Part of a small language model's weights.
Training: a variant of Muon for these matrices, 348M tokens.
MLP neurons of a small language model. Each row is named by its layer, matrix (up: input weights) and neuron, and shows model dimensions 112-239. Each number is 500 + 40 x the weight over its row's rms, rounded and kept within 0 to 999. Numbers have three digits each.
After each neuron's rows, "fires in" lists the words (lower case) most often at its 100 highest values on Wikipedia text that the model never trained on.

L7.up348:518473547513493497487468516535522532525548453516486507505516443477528526500493664548504451430480531439475434525441580492491586477482561496554496467486489515489506529471551473480506539492469544479524477464492505480510603464382491549457578478527582475524518476559485555510457469455443549530529454483496489512540559536480507520534518514467465584517484532602525538429505498496512447526493
fires in: "of", "by"

L4.up91:441564493528518523614470528535532536560561472458494439476470531468507499470577502485522488466437514525506468480491424488540533501486479598508501501515487488493502484467550483432534396499520478492538453499444485424486484520480480537509461535550505548525498548477537562473493457491487439503460521519532440493470580508478538509498501494511520512462491571542548498519441462514524503550542
fires in: "republican", "final", "politician", "republic", "political"

L6.up174:489471480531557513523477473506473512471477471551484456570493446570495487550486524496440418474539446451519474524529541515510510525537491429495492515457555466582450525538524486516490468510555448522523529421545485499533452481581495441522501399524509488518560519580458544499488533477525453437503428479553488510553541544566508459482528471521508488578432515501514440491495474529429532468510
fires in: "between", "of", "close", "half"

L8.up91:483550519561513550465485548539595491479566510440488495533530519544502461489500538513498479543486482536515518444521468544387571445490533491435507532508409536534447500526527490503503477531510531557505526466538482469558426494493420516484464536468422532485485558479485517570513532462518464509531470406463569568476502438526529476518517510554515539489476497488481584433529503503453491428474
fires in: "and", "position", "new", "later"

L6.up141:516472574478456550455495442543479446432490559523472567484544515516507474498525485574438436541438414410545475507534437481441531560560477482459542465425410546498485496497488445473505539567492503504522481567604542532481452456473558545499550515525563515553502452460532450529537566497487558525429512462469486576630532520534499511482524605564471521563471488408466536507452503472469480489452
fires in: "his", "their", "elected", "episode"

L6.up775:525536572546494572454467562500442482468432467496467505541482593565524536461480456514499450532496521439468528515485469469450478480480568516521559450504462533502559513497485492567572485465476449556526656458564502546558533560462479496513485489547397452481490487512515489465523559449486459515473514558482505437478464457531497539508466490403540506541539564506507456512474478525492438582468
fires in: "states", "performance", "established", "performed", "performing", "study"

L4.up161:465526492578517516530533577447472509522444542405480473559470496569535504533446521505513499497553522530509496562482480455379529463495561576496490449483520531503552491507545472503515515454333401496501522485549549520493537512500462522500527451480492511491555479584513497501476527504539558483504482463545504437528492498499457520514534526471418525509499519516525499459525521491474456498489
fires in: "of", "during", "uefa", "although"

L6.up517:440529455503413441404482462532478502428511543526506459536501455534534604478448500507483495468494493534525515512457539532468484552512510525513449509441504502479445464546527520561501551493554497534471566501454469468494520546528478505527477486460489454447536477434574523519505493533520518547587541486504495506532463601497452538480570480535481572538506529486477448537579474508479500461531
fires in: "on", "one", "for", "across", "overlooking", "from"

L4.up479:483475485498520507518533517468562549447540479457498540614477475480545473496541442451493470521479453507506508493503434545512458499500557495455483481481579483494453462585516512490545535414430457486534479589535553540484462518569472487495428432505473482500509453477499490566473513545477534508518518473557528438492534531540548458563487512563563437472473450534481554497502522516480567456561
fires in: "japanese", "tournament", "japan", "tour", "opportunity", "transferred"

L7.up525:514542438509471478489450509478416503505431564431490497504538479474538533508492540463513535463528518539483510490424478478489525451468495527477515562399573437465515485507457468550469500582439559510486438542413454543472503536559508432559472486564515503568520450421481492548550444447504515601514474535493511529522549534475500484512488513526480564483530551494498438503545466509465504461518
fires in: "of", "former", "most", "film", "all", "government"

L3.up221:493502539517408393480566593482520466493522514561431499514550534537517497478520499468555458558448460494511490498483520514501465575445568478455466519498473391506531511490539448486465533459496476507503398498463491501624520512413524472424451487548482570472438504505460513489568527525558455528517505475477452491512529511474503479509483552513516510458451513520516554545440519519475462550570
fires in: "states", "democratic", "votes", "status", "death"

L7.up456:368470545453548497474490467477519452470510465487591578436551505526491551484538505423516483591453475520565457504529502575490487512510498477502506561509424470512439439470470467552516559477508524468470473505499505438467510547509535515531509483505513505468543526501492519480492503434536519479458494565499452492525514548479570542526508497500537558482454524551462438540509414466506472516415
fires in: "was", "for", "is"

L7.up663:479479503531522446516507500503518505297539442485490486540475495514475475450473558472565509540588515428430453539486415530506537499450537432463459477544455423494496556581533515454513479479474502522590509488511532394476457471632493482493566524445558559476540536499533510548538479490446496511519584453494523519528527521471486462493486466494447545414542539482489479526504477502540481553519
fires in: "new", "the", "news"

L4.up1001:494520482499502590515538500475528469586474491521461582507490562485469477524451488507494543513531499532481481500519459549495450615541478542540487484427513582519437523489516534501437539525476509527460511490465496501491470536551523452508455552506458464465531516540444468430551468469411556516493556456466556486482510518482519453482522452505494499494552492513405441567511495481439471598530
fires in: "one", "took", "stone", "blue"

L3.up771:492457521475522568462460511532518525416447471485531558485455492441519474536525501541489498550550467440570473500499442563551474453439464487483504526531528509566467547481447434473458508450544486547564505568534460497463559486476491537519495520457523498520503561483487511523538503433447536519542468494473505528496494451508504527526523549501540574429580521508486565504473471569469487439516
fires in: "first", "several", "college", "chuck"

L7.up884:550468530484529475530494500546505566514499554426474521493549530521431545529482584509555482525412525498583464497507501485510492507508468560531451478493571490479498504505552478496511507552584545443500511485494464422533498429496493477530396463377500520450497479506541476525441553488433541500547491479442534518521484536445541532444444513450463516408504483552512566480462497491540553491486
fires in: "at", "attorney"

L4.up575:503525454533383507544510537565548525538505439464519484480486473505558474529500438589574502497481506547582522570553525538527489473554513507477498493515540515526509511553486514576539500462493506478500417467516544552537428511557415543534423465468515469478516471519486461526468561440497518513532484539526467410483527500534497529505474511492508522516553478567551545469399522521482432486453
fires in: "between", "received", "million", "given", "degree", "gave"

L3.up25:476509589549473452547547507476405526455506533507464443497563487484494543524513455580474442450471522528473466492495554548525545493512472575461521394579432527443471568526545547486496476517530476535531460487455445512549489438548466508477572473505565447513468465506487516473584493498493486490432519509512515536445498525441509516489468543536439495479550625579507493473518493522435507530580
fires in: "that", "stadium", "website", "hospital"

L4.up36:475517570489496543556500542491546454471535497453577562537502514495527528511488495569555457474433574523514487483433446535484461505562448506594457556486515493483509501524495508513457473529575511427506497516484535446530515437520520515415494550536501493455479483534458442501449472500500580436486504557539444454442448489507421354462459565484541439526462514469509471459566486488486457485592
fires in: "1", "0", "league", "court", "experience", "celtic"

L4.up737:523519585492459454454524490548472458485516521475518476410518508481497553475459528507507444527500475543481477548514492564479523534499397544481516554480533490466530546507498436572529445570554484531617538467495500551503531514487461443543425462512440483496507435468416498568496506468573536514581459561544482491544484535518397527564465566495400519516413456538530590479507452477486504563519
fires in: "at", "top", "over", "australia", "adapted"

L3.up762:517469527549550565575455478515395550506503540502504562492487409443558505516480509482461493528563537484483519559456455459462508510514510514510523551428460476457464516478536466510572535499502505476462538523507502444468542523493481541453549482545516456523509522505452485545516502507472505531491583578443486530465500536536483473457522460439480574504485523463478557426480512472566528444462
fires in: "school", "museum", "medal"

L4.up848:470522471579462454452493440529502580533478527484508486531470475480468499461539531489487453513518473536474496589517454457456472565512483554541459528493502544518513527535481529565494530499528462451509522481498482477497508511468535490494460451472547548537486535498584463587550466485514484452514509519473387447465523511484520446440458522442465565500518519476525535439543522428545505521530
fires in: "its", "including", "s", "includes", "available"

L7.up744:470425462501552583488500479443570468484453508500471629464536525513469483538574519497534450514401528470566440506516483492497414509441536539545481456520501504509547414480506461547489523514479494476470486509532489531517524478423483521488473494580548465476396494488476571441500574446454520502455538496532467564487492509474512448456595466506437508482576548537504458465521501544499555494560
fires in: "and", "2023", "career", "2025", "is"

L7.up220:479495600509550415521519489553491545468428496476521525489472542510570573556536524524542503530512482538517458482422434476466525525542520522445491482462520459446495497476501520466467518498544507503536503432454504481469505517480571510501508549542457468539504521482513489471491526479518524515540547512515492531517493501501553489498444532452478486487515445458537565566558530437404496457484
fires in: "season", "several", "she", "some", "sea", "selected"

L3.up330:413587470497533502517452426448449473483508495527456576443514517458582519454530491574451509469493504436523495509512511505467468452487459441498490507448465436547557491496508368478511471519523537445461517540524499458496447491552505480518491490510451509510497575518420443502511548533478464477454531465536499514560532458503445512481446512494511446509540531443473476487497468606557490481510
fires in: "may", "member", "september", "chn", "museum", "ken"

L6.up398:570504446533502469546418460573565558530552478508456466536500552490544427441551515522447487471533471496516507452485485573563552451508480508506497500517484513462496510398457528565503477470459555527426451529510538481546538490480484457466500488485454498474459533489475529506491471485543540513555532504478498500509475500506485478449504489511565596565446449488534504552522408511455386467513
fires in: "president", "san", "east", "william", "chief", "deputy"

L4.up626:524541451463555468508529466485515559522469533514467492574498490517463481513525515576556485473476509471503515490490441488516531431486489600487500548478584479505513458406458408486564564483538458565458414489469518486455464423421510553532565495415462497538535552455513574478512535515601478506523508533486538463529480440490471510442524519453479484491521449446532561546450502507508477453442
fires in: "south", "northern", "north", "west", "war", "northeast"

L6.up606:515499498505510522440488468488551408550538494440516449499464532583500498505461509488497478517547502483544555517499561525537557507532493527516519408504432520501543456473515503503521436503538434560539524526562461512470484532372465449490454450577485552493585497493578476500458453571514478560435531484460502496540487541508465578493531458546540525573590480623530509498481530509583542518501
fires in: "japanese", "germany", "missouri", "european", "kingdom", "england"

L3.up753:527503454432521547535489524482505502487532547522524501420544397458490508498519514451493462518524477522548450470507538487485546501394579449519494477545469468427535474479508502466522529453553488531495552529417464458513473512545522472549620535496411467485486570472482450570507579533530507524497510446495549483541535541494463541557468457416552514493473492454467467510477497436491411465500
fires in: "january", "february", "museum", "regional", "class"

L4.up297:443453532487477478561499493465540434554537516535470468512502511492561453488487476533524572440488452472544459496541498529383464384490501493420456520570523478499468580442415478450472481537457490526511526469484590445487502463462549458504544541470557471490503599483489572531486500475510431433449510529544494419446474494456537484535532494477459577486394517564495485439501555491456475443588
fires in: "life", "and", "portrait", "block", "lieutenant"

L3.up607:501431578527431505503475467453444519506415438505428518479536424517466499514574525468523511506530507486491492468469461542475498578508494544446462570514461498529531494542569473522573524520444553570526548435488536542523467452504510503522513486498475457523451467504478502544481521457512489526575523504473615458545541554478466474553483448470445498535481515492508463577494449507480471482515
fires in: "between", "software", "network"

L7.up818:532464471444425520496499515511550556510497454460460474480528463482554491454564518459552484556578554444509451547552486475449481503541390530526531499548479461510469495507474435539553531568533494503522467537542536437491510491447466510557448580511578534475503489506459480556454551478519602476541535427506432536553488432516497509429547577562529543477550562475482537482467488551564539465638
fires in: "first", "episode", "penguin"

L7.up856:435502555551543575477500535496484469535511448481430487537489491494486479556576477480505525437461457498557461546539541500541603496563576511508513495533465526467487455456510520521585476522489533505574470499536486443471539488524505479587515508479478487488549534491455460515484485499553450507500571532447547454557530578516526492522455500498535472489498501461490384539532454530495578492477
fires in: "as", "history", "year", "historic", "close", "list"

L3.up864:529487491570524581526475584534545433547493514475464475508465547562462504469559484426523473489449472457496561468497555495560478460511625499549534555517523501504525424487546579537519485514483462557488536482479526503487465501536430526511494442459470477555530501414497496518490542549496523473513505439502471479542456478458565514546517513492448506517383505579488437507496513526525559462539
fires in: "began", "performance", "performed", "performing", "records", "borderline"

L4.up34:538537505544471516570496500465493534470512502488541436513499474527516547465545517505470437460446569508508508477485472473473482501559381487454531493496528491482539469527541476520495511511502531509543556459477471512562484496495430502436485447503464502431501506421466548520515524531544484451531508437471488453448442499465507499546527471447456490551462472566511499461492550630415481463460
fires in: "when", "people", "that"

L3.up240:478520522452518503506541495487648485532499506471553510487377510519476500458446496498503368531560537565484401480488517476578546505485548460518493524562552487491517510489478561532528484477527487484453525452581487387423538481472490552491528483436510526533503515545573581487502594490504480517505472568525579389454504492451524508459551486453518577553552531457499545534460495466501517532513
fires in: "region", "school", "alberta", "liberal", "liberation", "aberdeen"

L3.up932:544514519480474449493441505521481496445477463401529540524421541556559546520476514501516521431458463534477493574505477515473435467510575540482448499497527486544545565519544414472519478541503519555520459473472580502511555521475509523490535515461466474440489500482537527467494497490571503562572506517461527534495526527496492538502522569500484511461515490455486456443467513456458477492511
fires in: "position", "video", "side", "average", "creek", "votes"

L3.up780:535502485480496494444456480596513489497483498500536474499532557498442612497612475556482469494491482525537525505511503519451430510493549484535506538500504467545519363481494530464519480543541536510491496509479460544409477434474514470493519476539477561439467455553534504547488515558443480494514535516532522407518533472467510514450588533584502498538421527494504501481464522447507441498549
fires in: "people", "field", "footballer", "biography", "football", "believed"

L4.up299:493417545476476470537483479593476440474466478520532611498492527445578439498517506552487500474554468530479515583499496491488490451462465506417477500438534489475392514537456446494521449436531540518539470506478462561481521526480474547478459560508479536483516535493435489530502501490587456482549439499582536563517475485450429483523496540559514498442437556475536513531486462516598491477479
fires in: "life", "monticello", "professional", "september", "like"

L6.up245:546509610455534483569497501549492490480483421486538475512464483452502433557536520502413528527484516508482362541520491479507532528453529477518520397535602475617408519514481485487496476546437445522550353491541493488483493507508525540498524486528512538516472498458515525500516500465542514574538539463540519532478470475495492500552490534438538496523436500541625503519456516446493489585530
fires in: "with", "life", "business"

L3.up346:518483557521565439483470521528492523436506474461479545522504553499503499496445515527481511457481531478518466572583521488445479497453495491540406518513465496593568467493539443520478450522484470498522557447483498498530487472468568553516522518574522464437493497508420448507533571448497482477456535504521487575454486463483528481462507487475516481479414484460458518552470507621487530441480
fires in: "february", "votes", "he", "footballer", "football"

L3.up307:396532522463443516509470415488538556525463494561594459486522509481506451424493471551569480449490464470488484488480470429484514505476525517500507507453518533576512486520491526500502507497567548563569526411473531510516484576509525512520500515515533569502501456450447451556478518547479478550476470465498440502532504489474436497466506485593496526499569556472506521441552486455426523481555
fires in: "league", "london", "stone", "prison", "athens", "there"

L8.up686:515528508523489445518519440529473512469520452538571520424481525542491565538494488512505553532505521487535489488488511391504470511521527536473560525513438533513569525530475511483459498493451524515544515463489576522452488539411478459532567487523498498454467494503560496571484553519490494521519434528491516415567455444492487533524495490476561482518544478483507505442502554494460448533504
fires in: "also", "her", "she", "some", "studied", "where"

L3.up861:526502556566510591575515475455453475541464535493519542509565525490516447477509465508489534595447454482443491542527443576513458521539463547524552494462560546480525492494494462436503485436483540498548490471477490493543517506529488527499539517482466478460522587530478527422546515503494517449515537548528533508487497500520536558576537501505444564436533485483476484400605457538543486526446
fires in: "college", "there", "year", "american", "age", "theatre"

L3.up290:502519553570468561432540485489557474533568494543529484447437481519515550539499515512441449576506398427488493410506489529521503412477483513490508486523442518560500450502534464521440495483497491517562467466509471542483497529560414478529447441576491511455511443492575493491462497557509517521517412552491493454496510551533449510470476506569489488537514534534461498453554449442468484506473
fires in: "software", "0", "footballer", "football", "5", "floor"

L4.up438:523486508542492518522540433528490447535478601460509469508489522514410415488463537498498545500428586499586490474487478466426463512517610433524453530496472580493525475480527526553539490500556550506542537497549469471501499445557473543543527482444547470489475527545517521536517532531476494552392440546483464456473538552502556562462478461483456518575495491503516555499503480459551540535525
fires in: "have", "has", "hospital", "preceded", "despite"